Weights of a small transformer language model: 14 layers, 5 heads of 64.
MLP neurons of a small language model. Each row is named by its layer, matrix (down: output weights) and neuron, and shows model dimensions 176-271. Each number is 128 + 24 x the weight over its row's rms, rounded and kept within 0 to 255. Numbers have three digits each.
A block is one neuron, or neurons of one layer that tend to fire together. After each block is what it responds to, as a language model described it from the Wikipedia text at the highest values.

L6.down94:156151078139108135147144141106137162128132127104123151159122111120145131139129121087129152109140178109106146130123123120113157121109085141160136106139135137144128064112088088091133134134135111144149151168121145090070132166155080121131134107117129137128147155139135135140090135123107107127
L6.down659:112124115122141151115144176080116143133077110129138093159139114110086105129167125151117172128142104151077130138121150097153109143098106078142142130149125102103155095147085098120097136173087105104146114113163084142144117133155102121110127158181098093109146119133124118114137140113125104148
L6.down956:099124113099143115154101156147153094148157092143149147156132110125127115204132157103116116147110142170156165123130135095132120113113122138124117121198147106135142096120112106158145093158145099101094104123122096121115125136183124098113142149140179104121099131119116123142150156122111084105
L6.down1064:150144121116153139128140145109131093109162170134157147150140136115111124119156186158153135153098098169144150114122118139108150126116095113142125177170130094118132127154121110107124168127123146130158161121158137145128102109157163132105109126178114076101121117120122097148124130081152096055
Responds to: Post-noun qualifier openers. Words that open a qualifying phrase right after a noun phrase, comma or is/was, mostly such (as), also known, rather (than), announced.

L3.down446:135110139116114114117147118137134113179097121113126162144181138160108112172123130161120131152107138128154071128144108126121136140147121115166169113123146120074123165139092175154138119003069108163143152144157129169141097143145128131136130111161142103110129119136110142100109119134201127158
L3.down822:123113155143145139129137090125153133136141124136085120126176147157091124153136124159150099171099131137098094089125120122129105148125100114129129103143112166118091139136120166094099092068096116152140139113116111154134126134106141144117062090157114128127137102128087139104130170139183123103
Responds to: Hyphen joining compounds. Hyphens and similar joiners inside compound names and words, such as Morrisville-Scarritt, Sea-Watch, 12-inch, plus dashes and slashes in score or date ranges.

L3.down785:149128147141148071141131146115093099155109111137120127065135147123143126131148070118116150138155134174174141120139082115089101106137123127163135181168128121128153106171127110145143119135112146164108154129146128141136123096118151117121127127111109142128129138149149133130140142116144125140
L3.down1188:169116112156116103154138182122098122108118111126105159142114162119099100152137113181134119118109127140147168118163136154092114129161099129164152110122105129129131152119128144159166108099105124135133127160172118123131141123157088088117114147134153071126114132161119135142085141093090136134
Responds to: Main verb after subject. Past-tense or present main verbs right after a sentence's subject noun or pronoun, such as Duke encourages, Ruth declared, he led.

L3.down918:185177129105110122169120143123126155097132110106131158145100072125123107160118119134106153168077125115144124143143122078112119127182171124135144132136110110116134140148102131145120110103144152139092155132111122141131132103142125136132188165126153124115139117138170113086093151103088121110
L3.down1152:119115141114095123155137076106118128113116142161090155129152137145143117143099159113121156120065102116111147106114132168155118121094105160104120169130161131185152133183113159141122137145170155119107141140115140111158116144149126149119143143149134130128156101085130103144142162133125111082
Responds to: Chart and ranking phrases. Tokens inside ranking and chart phrases, especially "Top" in chart names, "of" in "one of" lists, plus markdown table pipes and separators.

L10.down18:103116147085133161090087117097122117141069104107114130161140137121144105108119133137126104139127090119157091139117151115125069109179190155151125189123152152127172137134140142097087105117129153088152106099169141133162113137143156096134140145132139126160104102162138145149147136179097105104
L10.down30:125108075184124101174107135146163124137117121138114137094152109132151100137098140113150161126136121126152136138105104118146146078134132095118154128146153123137113143110149128159105116132163138109141140113134154171100124134123116157137089114117122099114120120132141101141093133085106115144
L10.down130:130122161148130140122166167158101147169134154151118133124187130115117125133119116127158110170116140122123164125151109119145085150170132125155108100134208174093141116108126090180112123118127102133150154106134104138110098126165116148091126101116138149144132144120140118109109117109149141123
L10.down321:119129186154136130117122124087119162127168121133158118092111080140155124119143112121105123121118136137161167112135125113101113090131145138129138114140135160152128155117125131131153123131120159087136091155118117098123086123077100133118089116106136138137076131084104093120087100127124151087
L10.down760:101107134160115142111112149157156125155124104151108108131142148151113125130133126121129117146121140149156154104106112184083117122132084115141123141098136139128134100140124118121153131108109190133120091119134119091112134165201102123086162122134094073145088123181140134161145139091112093109
L10.down930:141132087111129163142137112163144142128172111134097103133120105136131123087102095127077129130100160132143131138138092127151141139168076121087122123153136176141129136126165135152122102136161059109087133142123114133149102145118120084132082159123108116137105105126140150063113122115151132130
L10.down1166:132115110093141115152133149157214163135148139112152143093148138177105129124115149145155113092161107118179156106134076100138094087101125159127096139120144175143121087131142173077102120067167095138113092157118107128136162133138134089163145133105130088147129115126128141139145132135097129154
L10.down1215:101128154132122139111146100057100140117137158134136124135079161124149173139119165155102121075049122110153170101172120120151124117144164147128108146124147100082118119138097127115116142140120158134187092113151102163165184105118091122139099155130133091158140141137114107118132116131138119147
Responds to: Time colons and predicates. Colons inside times and track lengths in tables or listings (4:53, 14:30), and participles or adjectives after be-verbs (was featured, been able).

L10.down228:108143144122148144112130155121175104151122102157139116122118150144138156172138126175104095129145118131178137135087155098124105117137139125120066115106140137125167136092130120097092158115105141105117126144149155107161089129152119149130171157100155108117159132109102079126106124174106124120
L10.down414:116107150105123117134171119126128131056113129171132159138088122172133115112128087093136126119104156119179112096123111096147078154161138147126122138123140110100092147106132117098102116131125146154107185190104127188124131059102105109149138130122128142130154091097124142139125070121104114122
L10.down442:151112119139122150148132141151114126094179098143136110109104103115100111113119134193138139144112149101199131113118133107083127132150087150173163087120153084160176140079123159136120111181085144095122074124170153131145140143124138095096137120156128127123125132109127148176139119106106100157
L10.down746:148113128131071183142119144160135146107129129117101124106112113119145089160112080094118088080097132124123136102125125145110094124183110104172132108119155115139142172148080101144116121170095114129128138156155168139090106131143150114116135041118137097164131176117131173086087097140107138161
L10.down979:149162129104129111145148111119085136119161122181140163145140133130149108119083105115172144110139114187149109108092148142135133160157141116161145113113184078117135185156120102154146124096169112091145158115101119123108119106113137128087132115147116118093123155180116091139158109140109154161
L10.down1014:101185139110102133150110171159109128126107163145144121105152111135079107149113102113163110105124130132150121110112100099175133105100164140116158122210131149110154151102139157125127114100141133184145102155085119117115128179158058098102118096091150110144144158084130115129112095082117167137
L10.down1102:150151127114116133128144141131141161115106071158121137152118090122176087166151115121116135133149145105116124169113120114136148130143118150122126123169109141127122142152106154126108109120149103090137120141141150116126123164131100109146089133120186121109112147177123140118056132139088125116
L10.down1170:163133131140115157093119143121054111138083141142113137107145109103098105095150139187112121135153129174161082088112131097094149127146167164114113096108162081114131150116111148141151134099079127129117152129137140112107162146117151112128128169156107111118085116152091112134105134115106128107
Responds to: Inside table-cell names. Middle tokens of multi-word names in tables, charts and sports records, especially the & in R&B or A&M, plus Silver, Shot put, Women's.

L6.down321:119137154114136088154152144102100096156096115122119099148109115149094125142137156163105099120129106101140143104086141121170125119148123109115082134127134163097117092130124102116101187154109111129121118151099133131156138167112110116121091126160152153150108129156144141112159145129139121105
L6.down345:107111137124107115115100164112113063126150103088146138106137136117150140107141142167104093110125091089125129132117126093151123119183127105119160125113171105109144172143130152126147162127124113131133130142124149167131121144142134127131083096129129157116110147127135159130147125099195124089
L6.down490:119149146119151122181157128138077097118126197112145124163121096129105100124138117143124166105133145103143134115123131104139129154180116148088135135069122126137103189114147129140120129142127136147125125173151155114132146142125140122136162101101143111139108143137125080140122157132120130160
L6.down924:110129162125089079097123125156138135154134135133154088092131129130140136158120126149069133134135129118106108119147131125106142145072134113120148131142148119082114112144105157138135130005088133137145138131144068118166104137116135125113119098119117111137145154164128119115136151140218119162
Responds to: Second piece after a capital letter. The piece right after a word's opening fragment, often a lone capital: hyphens (T-shirt, B-cell, AP-1, last-place) and name pieces (Ts-inghua, R-alf, Rt.).

L10.down55:102133093077139160168142116094164124159129153156136129120129130123167095122141115127127148129146130077073143120169142139165143077110085175150108127098137126161063123099106128115126130137147158154129108130148125129099088136110114115134122123118093134111090144111119116118160126126136116130
L10.down277:173130119146128103143101157155088132106091153143108163169165120088120087091104121152126145119145105136149144137128120118189109120137104154107136118145136129126153096088151130143113119122120139119122131119074163092116109126111133139108109113159112138128089160121116143131093116146132117122
L10.down474:153184137133126143113123117149124092043138100149154123150160091097173124102111147131075116161148147109115105111111180115173154138077104146112173121136113137108127137120128119093128131107133150158123124140114169135131059121107133124130097130159129139117110129144112144123174132154146129142
L10.down545:156083135117111105148103133125117118130141102117137111142100112123182136183128102112161151113177162145095178125123159151107106163143172137161132091160129128128153154132150089129136123121136068084140124137130117132159088083117132080124126105143133127078138113115114078144075141109107068118
L10.down596:148159123078134173107143133120149127088102140130098110151142159086155099119098143098158106131081139108117131165144159070097118120099127106130138143147168164121114080126137120118110103101172081090084141127134158132143124121109145122171104146130145126139096149133148141145151088123139129087
L10.down820:128104122124101168158119084136162159135123112119110137109140102146143132122145089146071124155162142122125123116159123172130096119114164105096148097131114124167103136126108122098153140108152170102155127140156085122128124124118159105142165070129125161134105168091132131115145114108120143080
L10.down1038:113121121117114146154128137170115122130108126128143121155157162133129129187154091126188091133130107103136138149129099107110122150154125163115115138089163088122153100189089124101090127116144115175144128128118128136124144142165157135136115132158184069115107103178157147126120125110116154093
L10.down1202:146128121154147152144163143163145114122132148112134147088119115126084097173141120150133145138145108137170145131109111203160118198131099129173137134145160086081112132147154114136141115128124153138120146129104123113078134124142163159109068074120109124120134121155175139143155117106116135157
Responds to: Main verb stems. Main-verb tokens, often a stem awaiting its inflection, right after a subject or relative pronoun, such as resulted, consist(ed), curtailed, culminat(es).

L3.down586:159166134137150102119124099123130091147098145110104136124162153083172096115085125108141134116099161117113138112128106112143153175126139115086115108121125094166136120118074139094152114153087089155152120082123134132138124146127067142116107084142135143139120144115125102098114107168120099094
L3.down690:091106127164129131152155125098094142146067110127142127114157117097108095130157129114154173153142131137144143164141086091159123121151134055099165101113161107181103115120098148099117113126165109136142175115116095120125084082161104091128113120159155066137124157112139130091111113120076113135
Responds to: Passive participles after be. Past participles and predicate words right after forms of be or has been, especially reporting words like stated, said, included, described.

L6.down236:173110139153138088118118143174090138144119117120127129130166127143111139153133124102119183128107101135126162154112097122116109107147112106150134094105095144110157154145144132130156098123126172149157117135113145146136144123144131136115128114190099119149102114134141145134023135090110157133
L6.down705:172132131144159128143118131138146124108132124162154167086127115108128125125139151087097187130110143078120116110117107140112154120203143166164128135149105124173107167125145123123116115110087159149125137102108157146134113112106145138142084108155109119125110134124143114109079098149136154129
L6.down735:121098134199142064136152135157126117126131141114145159098150116154105140151118116155141144131135110139134170111134098135117120127146139130133125128116120112154180105154119155139127089082146135120144106119143144162083152143173123126141098138153098116135123085176123173108061131100090137100
L6.down1051:156144128153133161116155153142180147138107113122121117124111111115132135106126089137096139139111172166116119108149165085103149109138108153136118091084132125124131088141164149119136072122100144144143126112117106111115130113128113155149108144153151143144168151106137088132144150099130158147
Responds to: Main verbs after subjects. Main verbs right after their subject or after "to", such as do, perform, play, met, in narrative and descriptive prose.

L10.down76:147106104104122146137121149104144139091125121151142106116137121145108138114143103108138166128126114123111128137127121128151141141159072130112106169127116122122121112142126131109146129083100111139158155102128081125132106078106103151152154080116149123127142167123129105142088138121152127116
L10.down327:073142117109141091150163147136138129089120116126139119147141108139113140102154137107154115171115122127155119137113084143134127131104128102141162153131123153107096134157150139100163108111099115109135113126118125130119116118146092137128160109101117117148126126108121154195103130104144104123
L10.down606:146106133148121119141124143128110121127124094127100110130117111153152087140132155156107111140140103107127148112072143131110121173154159137118135130138100130167088133118102140183136105154111115156101155105106129125118078148169140118121169124127141099159120149169115140152043138143069073113
L10.down628:139136112103130116132103142114134103130159118139158113137163116173111080114125158138132135143080133163160111157075161156123151139113123136155190134117160119103140108152124158126161112139120137142135077124118137136123115162131124147169136109126131134153130139113107138113020130143105093114
L10.down793:139137144112124121152117152118127139113157137107093108147165096129167101152065129077126103132111117117098075144140147138138130154109111074154139160115153116133090144129111124107147105166124096126147127154130116158112155162176161157154084081118066122131160133125087104112122130119123135105
L10.down1025:102108142148130118134119138098063128116142124128108118130122134129128109111139171162159150123104119116187140109099120121083126102128114163151144125123096119071113124141140147126128128132128110148122121140140121116137083104144135147100171137136152105113131163160129174113150091128135135111
L10.down1162:117078162130116142139151142118103122165123134109123116098122161155139136141130106153102123105113122091124159103119112124140129130147109156182130189141110103155106103103144116138103115133120121138126096160136131162115103070111153152161111150153133130148143133140128140141155104142130115141
L10.down1178:156102132134073151123135096160115090155141111091140106155097151141135115129125159139145119092160119148172104160148151126096133151175094124199137139129121064102150143136113164135125113138132106123147126121121097158130106106171156117117107162140127087167163141155100139159063129111095110108
Responds to: Mid-name word pieces. Inner fragments and hyphens inside proper names and codes, often in tables or lists, such as Brock-le-hurst, Able-Star, Mad-un-ović.

L6.down19:161143146146135115117159139112131152165142091130161139149139140104096165170093135121102188162102156101176091122133059124111125095120114142177165111136116179136101091147119112127141141137110130097137115124109098127132154123125101144146075116121129126081128117103146124151139125078143122098
L6.down45:144163163177080119112108095138089107132107155104141158146153157111164144116133156114094118078142130126147126107169077135104154114151115158116128148153124134178120113135169156168124171172141126104113117151121157174114150108107117139148139126092145155139110148135112180130099156146113140177
L6.down290:167083122180134118108118128142095144140100086061124159099086125129151109147082146124141154125062157144124126140131131063135151117103149127114093129109126099128137082098143152105130122124122176120120112160151101146161094127125129150103154081132138126145090104153153149141103118115146120101
L6.down1239:134134179127153173147149119091167136112137115114131159202099124172096119109195144118111143131128105116118105123127125164107125126159160097158103161115132120096157147151112148096128134169112119129113138143122129092119132136124142111170130112111140134151129114106101097119089139099080115104
Responds to: Scores and stat-table tokens. Connectors inside numeric scores and stat tables, mainly "of" in "three out of five" or "70 out of 100", plus pipe, semicolon and "to" separators before numbers.